{"n_layer": 9, "n_kv_head": 11, "norm_place": "pre", "positions": "alibi", "tie_embeddings": true, "beta1": 0.93, "seq_len": 1024, "train_tokens": 1272000000}
MLP neurons of a small language model. Each row is named by its layer, matrix (up: input weights) and neuron, and shows model dimensions 581-676. Each number is 128 + 32 x the weight over its row's rms, rounded and kept within 0 to 255. Numbers have three digits each.
A block is one neuron, or neurons of one layer that tend to fire together. After each block is what it responds to, as a language model described it from the Wikipedia text at the highest values.

L6.up1925:123045196086140172129115173136105064158096135159173102168181116153134149095164132158153149122145118139165169124108093110116112089111139056131076140150088114134186123121136150072152072095164169109095078124162142105086132155133094116120125158169159132123129105121086141152108138117113085162
Description: Name and number fragments

L6.up874:123071146132148099086160085164132091101145146094092136148098150093130093119106114179088158102143134131109143204155142144095175107139111110136156133167198138154171139123116116121137088123024147152107178113118113181153139075160124071109151126129156141110167142070111140131174129113106060122
Description: Main verb (stem)

L6.up1470:138135177105130104187130128088139125152092158096121110138098136112119104164111143119100149063202127163133029173163149202125149156150087115232104149132148139116084126139150109097132100104183194136135126159129129156104118134110101125132125102134177154093162031110131090135155156133170070146
Description: Family member descriptors

L2.up45:154137164113114091134167142080116082079159100155091151091122170136137091117161126116109182115141074146079136181081097107117138101114175096119144104152123160160117089212140085094122112066147188143145186161095155176176148135098191180101128121136116143130103160103141109092155169105146116154
L2.up141:144080104088143154075124156105152146079106158123176131141139109168080129099141153106138112111146137122150106148164163160125081170126137165136184111138149155146154114164122151109127088137058137166166157067107109120195082075098152118163146143158157152161155126122114070107118116148138102143
L2.up308:117071134133154110063171113098092131136172145155121086149142117179118140168080165116145131177105110108026144184097173202154104135159123113126055104153155220169065115114120116111124094141111110123122138166087035123132166076160108172097118155130133066108122146105076162111102215134119131123
L2.up385:111060081131128181139152135133138111099136095140087163154136187163080125179145124164169125138131184120142118184100145172186187123103090137111133083114126131126117136139054175092144149130054150163134132170147140089136127137070136153109145127108132122097108143136168104060148125093140120080
L2.up691:125133151091159081081175180165161118160137107134151164122160136114148098121129115102176145138141120085139104133121090081107149111076115147139202091162207127142101122108126113135111125112097132122135183146117134174167153095129178185100110166202152051069136113151130153114125139097104128164
L2.up1178:120117124171125157076131156122151107120075170166084098141098131081165097112060087141130157144078067120160174124107125116088085092110165126142141116101154113100172126168192105147101161123124097178161135153104161179132146162115143176149186079131103096056213100124096088109191175163103130065
L2.up1547:150091091173160156146125117127159120108121065155092092097085118176151133119090091128215125126150173105172126180101127142187135162128117118108162138120112157122173088136084156101183146168149109123173114139173092113189071086101115148130083113095123086097084137098152078101083099098088123131
L2.up2470:206109134111079157064123159137147090142122186086059132124095133135131114147115123097176124087125129065125093133119133135164197089163190185115047142177154168169103108122146180122175126158062157114142140162152155031123151147088119117116206141171135113144164134147150160142198136151153095149
Description: Abstract noun endings

L3.up252:164126136131138099124120093098110189158146090142164082123153039135083101102076126142100120161108127124133090168139168081098184116150091137149160131075113167139106134144078167169125079117149127161133119145121194151072108159087155177145112117170127135164150140122099149098190116101144137135
L3.up276:146109053065092125159094099159157109148100097057129149179123141100094139100120123121157154178177082111140099140113088172122130102164146137174087085120119127109080156153099130133187145167096140147152205189159150092119112189111100137119145054115106141154119141169124147098170087134118161142
L3.up735:146174091140075102130134109144104118098092127162142139136120098130090111121115092082116096101096120070130114139161096178140098125129197161130112057178198116074068107106100129189134160130150064160139147099183134113142173163135129178106101108137152142094152126100076162080090119143149064169
L3.up1166:127092093124170118182131109134132112065128081136159146129109094141145104145141134144139123124090122093078131105130187062093122026148106113180122114140126085100118120129097107127150157148163119181116126109090136130123112182120142058141118181129134114158144164126132160144187128140066120134
L3.up1639:066143119114117166125108063179112135148107113106110132146146114155188144122124119119113148102097102157134146091138095140108099153112128085148133119084143177126126108204139081142104105156173159142142123149165157097135125136111171175153144140094133148136126166103099109147128135150149124137
L3.up1840:125131151153147145133147113073065089156147127169127182072050131105127135124104128154112165090107093138112160099127181124108067226133128122132116079106107100171124061158077170162112074103129144181112190121144103125098127085106125158146131156169170166066094070123157135111138134157176170121
L3.up1862:100181150143174067101160104115118085156164115126113164112085122130163094074129093146106141109117122090092088131161154138191125157101135144078100083121139180121128102124071162120149179153123135135107224121171150081113087164114115153070106120105127162142182113136132089104151101181092108157
L3.up2199:140199109123162185120118178098099086101115157134134135073092152089108122146113149140117119158125143144098122160120120087173121181155175119111167114098193033118123072059125112127149149189108119120175149132125141124136103139121112140087051133117118182102153187204114174158162128082118099178
Description: Parentage and family words

L2.up5:160161133074192151113144141106135135142119091094093109126138189142156114116111116147118089129063156104089072139054105134174134135173146174107131119121122093147104125086194145139136136130056137119181124112119159142119076109135099105159114104156128135129147128162112094118110064163134140077
L2.up65:105156142140136149193164106157094117142100155099101126128198093094122113157176138162125077127195103168183084149145158072156139093076110098151141117120132132112185124148163128116110098119131171113186139148106090083092157103113164187108175132195157099150205143122136152139121099078075189070
L2.up1578:065182158138133130072176049179116159141075140108123163095159129153150121143133109071132148101159127154070146125128075176173094135173122126121106105168140151135124169141111108129111083123124129134142096142130072176128096093157136192163114117129146115121083124054170121106166105139118133069
L2.up1880:093204144071077113157140215148161082128116111152097150149112188062133152139103143130157152197124121184172159104088150178122111085179127117161111111126090092108112135109090062124128105180110108099070141097159136066101130123185141153156056107160191121152106087122107114114164083098179099192
L2.up1904:131188106046133164064138154134124143109124135124186105116161150136158171194132183120105068123126176099086111144200164117180096090111129129129146100151129107085169138129149113114151105144071129121116100126136094255138135143111172166111164113173111166125180115148133154135077155164080189116
L2.up1973:132121122115138096134150131108140069126095102181087170098152167149086059160135085136085082071153141102102161070193115092113088120105171086107152095089060133071107114085089090154131079061160098099114147148141164120175144085118141171160081153140142080134122100097126155132141132170158135097
L2.up2194:116172091110121153162194100124166076128144136093147148114145109152160080130133112213072108151103171113152133144151128128122162151152186141090146125152029129168108187101051117167130115147146117143116107117074138106132145130113157114117076095097111106121086127102078089102169082107153091101
L2.up2702:086165100130133143168120140049100123132124167158077130158136165127166184093147139142135111093179113150115115132137123149061115122193126146136181132110125143069126143134058131114196102168115154116159177121119162139133168156104164135133073133174076159145103185126155129173187140134129170072
Description: Parentage in biographies

L3.up8:106107120110109140118107184125081141094155146160114110080138143149176156134137125134110178065130098095179112153183114098233166141146158141120073151114143140115145101143186084133127129119110146140150077108127097151162087115110151158145103154184079134115081107119155142126125165136116171071
L3.up108:215132090101110146102111116108089136150117146135082159139112154115128155115149138105161101152132109096120154141163163103189154160132129117092060057107140138139090070037118133115118081134047121214103092158090118141137136125125148120088161103106090134141128147138132086115130116131135109087
L3.up800:079132151145144167148083157109100087019163141117186147180100193143181102137137105103127105139180162165133142131168138140131096134145132132137201106150159138093134098114162200152104113171120151107068076144116117128142127130126134110052147090090154105163147126133159080058165134069138144157
L3.up811:070144082100160145146185118083106112104108123114134122085130127150115109152125108121127089102098149189087120127139093063147184143143156173099118143086151137137139086159170178130134165059125116130148111177134105145155131131091089147125097091142126076105123145177072090122109082120110146132
L3.up978:133157083081110178155163111104097130108142103133110121153102155105095104146162118145160142151144144099150174142116170105136158154087084149168128107092135167134140118124120179138120116138125164135114133151194134148163150103153103152075145133146142116084096089116148159088140112114139184158
L3.up1216:152172128119128171087141206104120151112180146221140097096085096184143119137146094133158116183111136184116150137105109168177194135137108201123141117124151178144097127136159139092147071060133104098110126149103139116120162138169163131106121116153106112112108131139130151068101166125110117115
L3.up1584:125140115123114094091121120098124105082136093187126145139117151146120111121128165179103121159150083107071143122152152105144084131134134150152164126169222130117134155123133112194135127094041135081192094110127104115066071096110124080125121184132161113128131194190131193127112142063139136170
L3.up2423:080136132129156122081176097099119207132141113190111133123080134138108054145106127159108125127091121122146108075128176151133180127159115145137101126094113088137153175155161163105104132155127137145090131156133161136157110088154166119141154128177098132112114134139158143164231179145187152157
Description: Abstract noun endings

L2.up285:146117114080089061151144165139155093176117117101145129153116130115120144180136158141174094129104134062163194084155093164104163089166166187127120062161133083096118052118141106136140134085146135155158147178137159106147100125163124114109165141107130078173134109073069172108144027143116089119
L2.up872:131115108146067048151141106148110152141095136137180107133067130091198122119109176121119124142167136121104111198149147139116150081162071139125136137140141147073151123130113135148090207094147140102136141103124142088174169125147079088116172085122120116110132200057132121073183173168122097154
L2.up998:134180111162130151084131120143159138111169092100065183146160100117111108162169099096143138155125105051126118112079176103058134128134164100077205135120155120109165166118116155148083150124149043126099130132153129173139181144120157070171162126134127128132150114120166148092102108087176124097
L2.up1522:098152085131137134120122084107115152179036088144117136111113059141184111158154128107131188133151172115122090111195170101162147135110124167177144127127071107105144142179125088191143074102124119151139157168140147095136093089158112101168142115152188156180124096124103129099138104181161127122
L2.up1648:141146127095132161176082111092109080130103120086129126096127185166121134063128165152167142106125066144137134105097126170175116128115105164158146114071123104122175063128073181151131127077148097116153101144126174091137141115148134137178144104057154139143141142131128145086128188050113117098
L2.up1894:079109149120120146107111123063136167152127145129088139183105127125132098140103158148068151137148107141138096126118168141127096146147124207166146108106112129133086142098097106194097071105151074109132082131141153114119088125097125116097149054087127142126100134111113135108133154199158165145
L2.up1996:079112177093136114071126126096156071129099127118098132153153115210142172150096088123128120108082124132171062113144118085082078124158173206159164108145082084094118097161130119088128111161089069101159134238155106132116146090105073160110112157162138110072113164149119094144121155122127116078
L2.up2561:165105095191131182140057184113092086150063188141165091105122090140122099126097156181156139124143096131120151148146112106094114200138173153109105171145081138136140149176130158149094147134106167165150119114083128129116116086163108105149142163130164097067125114164119197034181083143153146170
Description: Mid-word fragments in names

L2.up83:095103162158126128164159165153134142099116093134093118128122097116102205094113153155233136138134153152185147120122173200118127150105048065125137114140092096161098108132154152170160150174115126094139145107104143141088091084153107144077094173117120133080166105092151190078129109177112114121
L2.up260:098084175132200053124168120141136073128162129109139132164148148141118077139125105110120079128120115140149075117103147213185091097118112171170079078061111135182078119177060181114124159092166125175100157107186089095179149129109081130075136158117156088155088131151113139163122136172141068177
L2.up1862:140160099140141139143144173153193077089124156182148128104100119116145133096131148216110129145178124102112097162099117117077144130134117153138129128078133103150124161100089068136131116123140066167122206123172152163146103138158181105074132188154138129156109109180132167071157105141096108151
L2.up1936:157087158139123085116098213065107111157131111135132107135123138127209157114092108144166101112135199126147108110176042107095113131103094122161156099099169120170088142145094157086095103127103110133186098075110148101107206088100163138131120147146065156154062124150190132113145179135103140173
L2.up2106:164111103162104143089154093109165154080142142162100128148137127105141085144094166193185135175165150101106125121142147143136087148108140083143149129109183134137174080095157117076179161081091144094082129156115086147130115092136114155147109132141175133120131127099149128122087088047122108139
L2.up2353:133113144112097102113082155107181095161102129130118176121199103082116105189134116089112152125092116073168159153147134108068143147139142132116178082087151149102088126061090148097142132159072161108083180094134168094170147081136139185126149174124117141091108155139189079110114137140190136106
L2.up2399:082114091085130173161193174157196108086159178085138081116128190064110131141091116138167119114187107149208131104141174090120148168130133175180092152089135152158139090123085074146146150106067180144132168133120130060187098130138103122095139118150179123113114143072157120074148132144128148106
L2.up2748:095145130130098099140150109104144100168085108130151125138156151122106079150086184185148149133119080147120114179149137102075112133063107139147185181097109073156118106113149183174122133106091132147100145139128119079165132095140138160118058159125055101123100170145125175122128115125165109166
Description: Verb end before object

L3.up716:163054152116163114128122147038144116163127157128131171128161147141126125149108115143083114126078106132148110074108135129107111129084149084103151115163101107128067107115150136107161125171122145128103165124153114192101131128032065150127081074096155122124100139080190181106118159182036149093
L3.up889:069073164154149191204099092098113092104132129106125058200110141131103123103142107203100162142167106072153109138162159193113123138105090178124118152113133167084168116141110151106091119078144104176161120082089114093152142183115121169146115161096165091157126140107126122089164110105088144129
L3.up900:172120143136099113079165155105097146120131114066143102118092101150128144156132170146117129160071186192152144132108088135081074170143185120147112053077143173163142183157144085106229132183134146148201130164107155146170087139107092109152075107147080186122122119076152082172116083166074155138
L3.up980:108070142151175150148131107134085168142125174122109125130132091157166117166095124152105199087150159144106116116122119114134103141167117190157139141123145134190145087084122072124095135150135118090145121145131111119142162083151080154195070129173154134106190138110086167166143191145122098117
L3.up1666:174103137104192165068168125102149168132129130129146090134091143114091194174175144143104162143117170143160164189093161148122064091108150130126117088136153127127136158107150109095159098107057109152164158078126104074119096134137118108172070155152140134072163077120170192155118089131096149090
L3.up1749:162079149135200138097122131069097126148135164149186148136147115128117183164142094100108137163084223116151114100081151177114078087131111058130126095130171140138115133087120148131143160133142091176153165144110137153117083131125072116149152142150190128098143091136193104087092117090073118101
L3.up1986:172125178137135155123094081073142138175102071126129155132129110097059072130154084136070096104163165074182166136116102178101058105122094169117107138144113111141143111111150074037166117145047134121088157125120157135125097082094161214203115164092107113137163107098122196121087214187151125152
L3.up2040:125121143107129057089167140100177157160141140143153095139167093102087099138104139151100127111090154122224132114127099147129099148105139075134134087089110116119113163126168127110221140117085113123158219158130147120149070151138153152171126099151135116086143035104060176164149146173160153118
Description: Repeated name completions

L6.up2381:106090086113165181113115114121081125094135164179190146111112127116189151190127125146184136161141162092094152152099180095163144113131110149136076117178229147138111063141128145129119125151158123142124108123106171143139145097125137143168102126160139070183115105152100144099146196133174167126
Description: Abstract relational nouns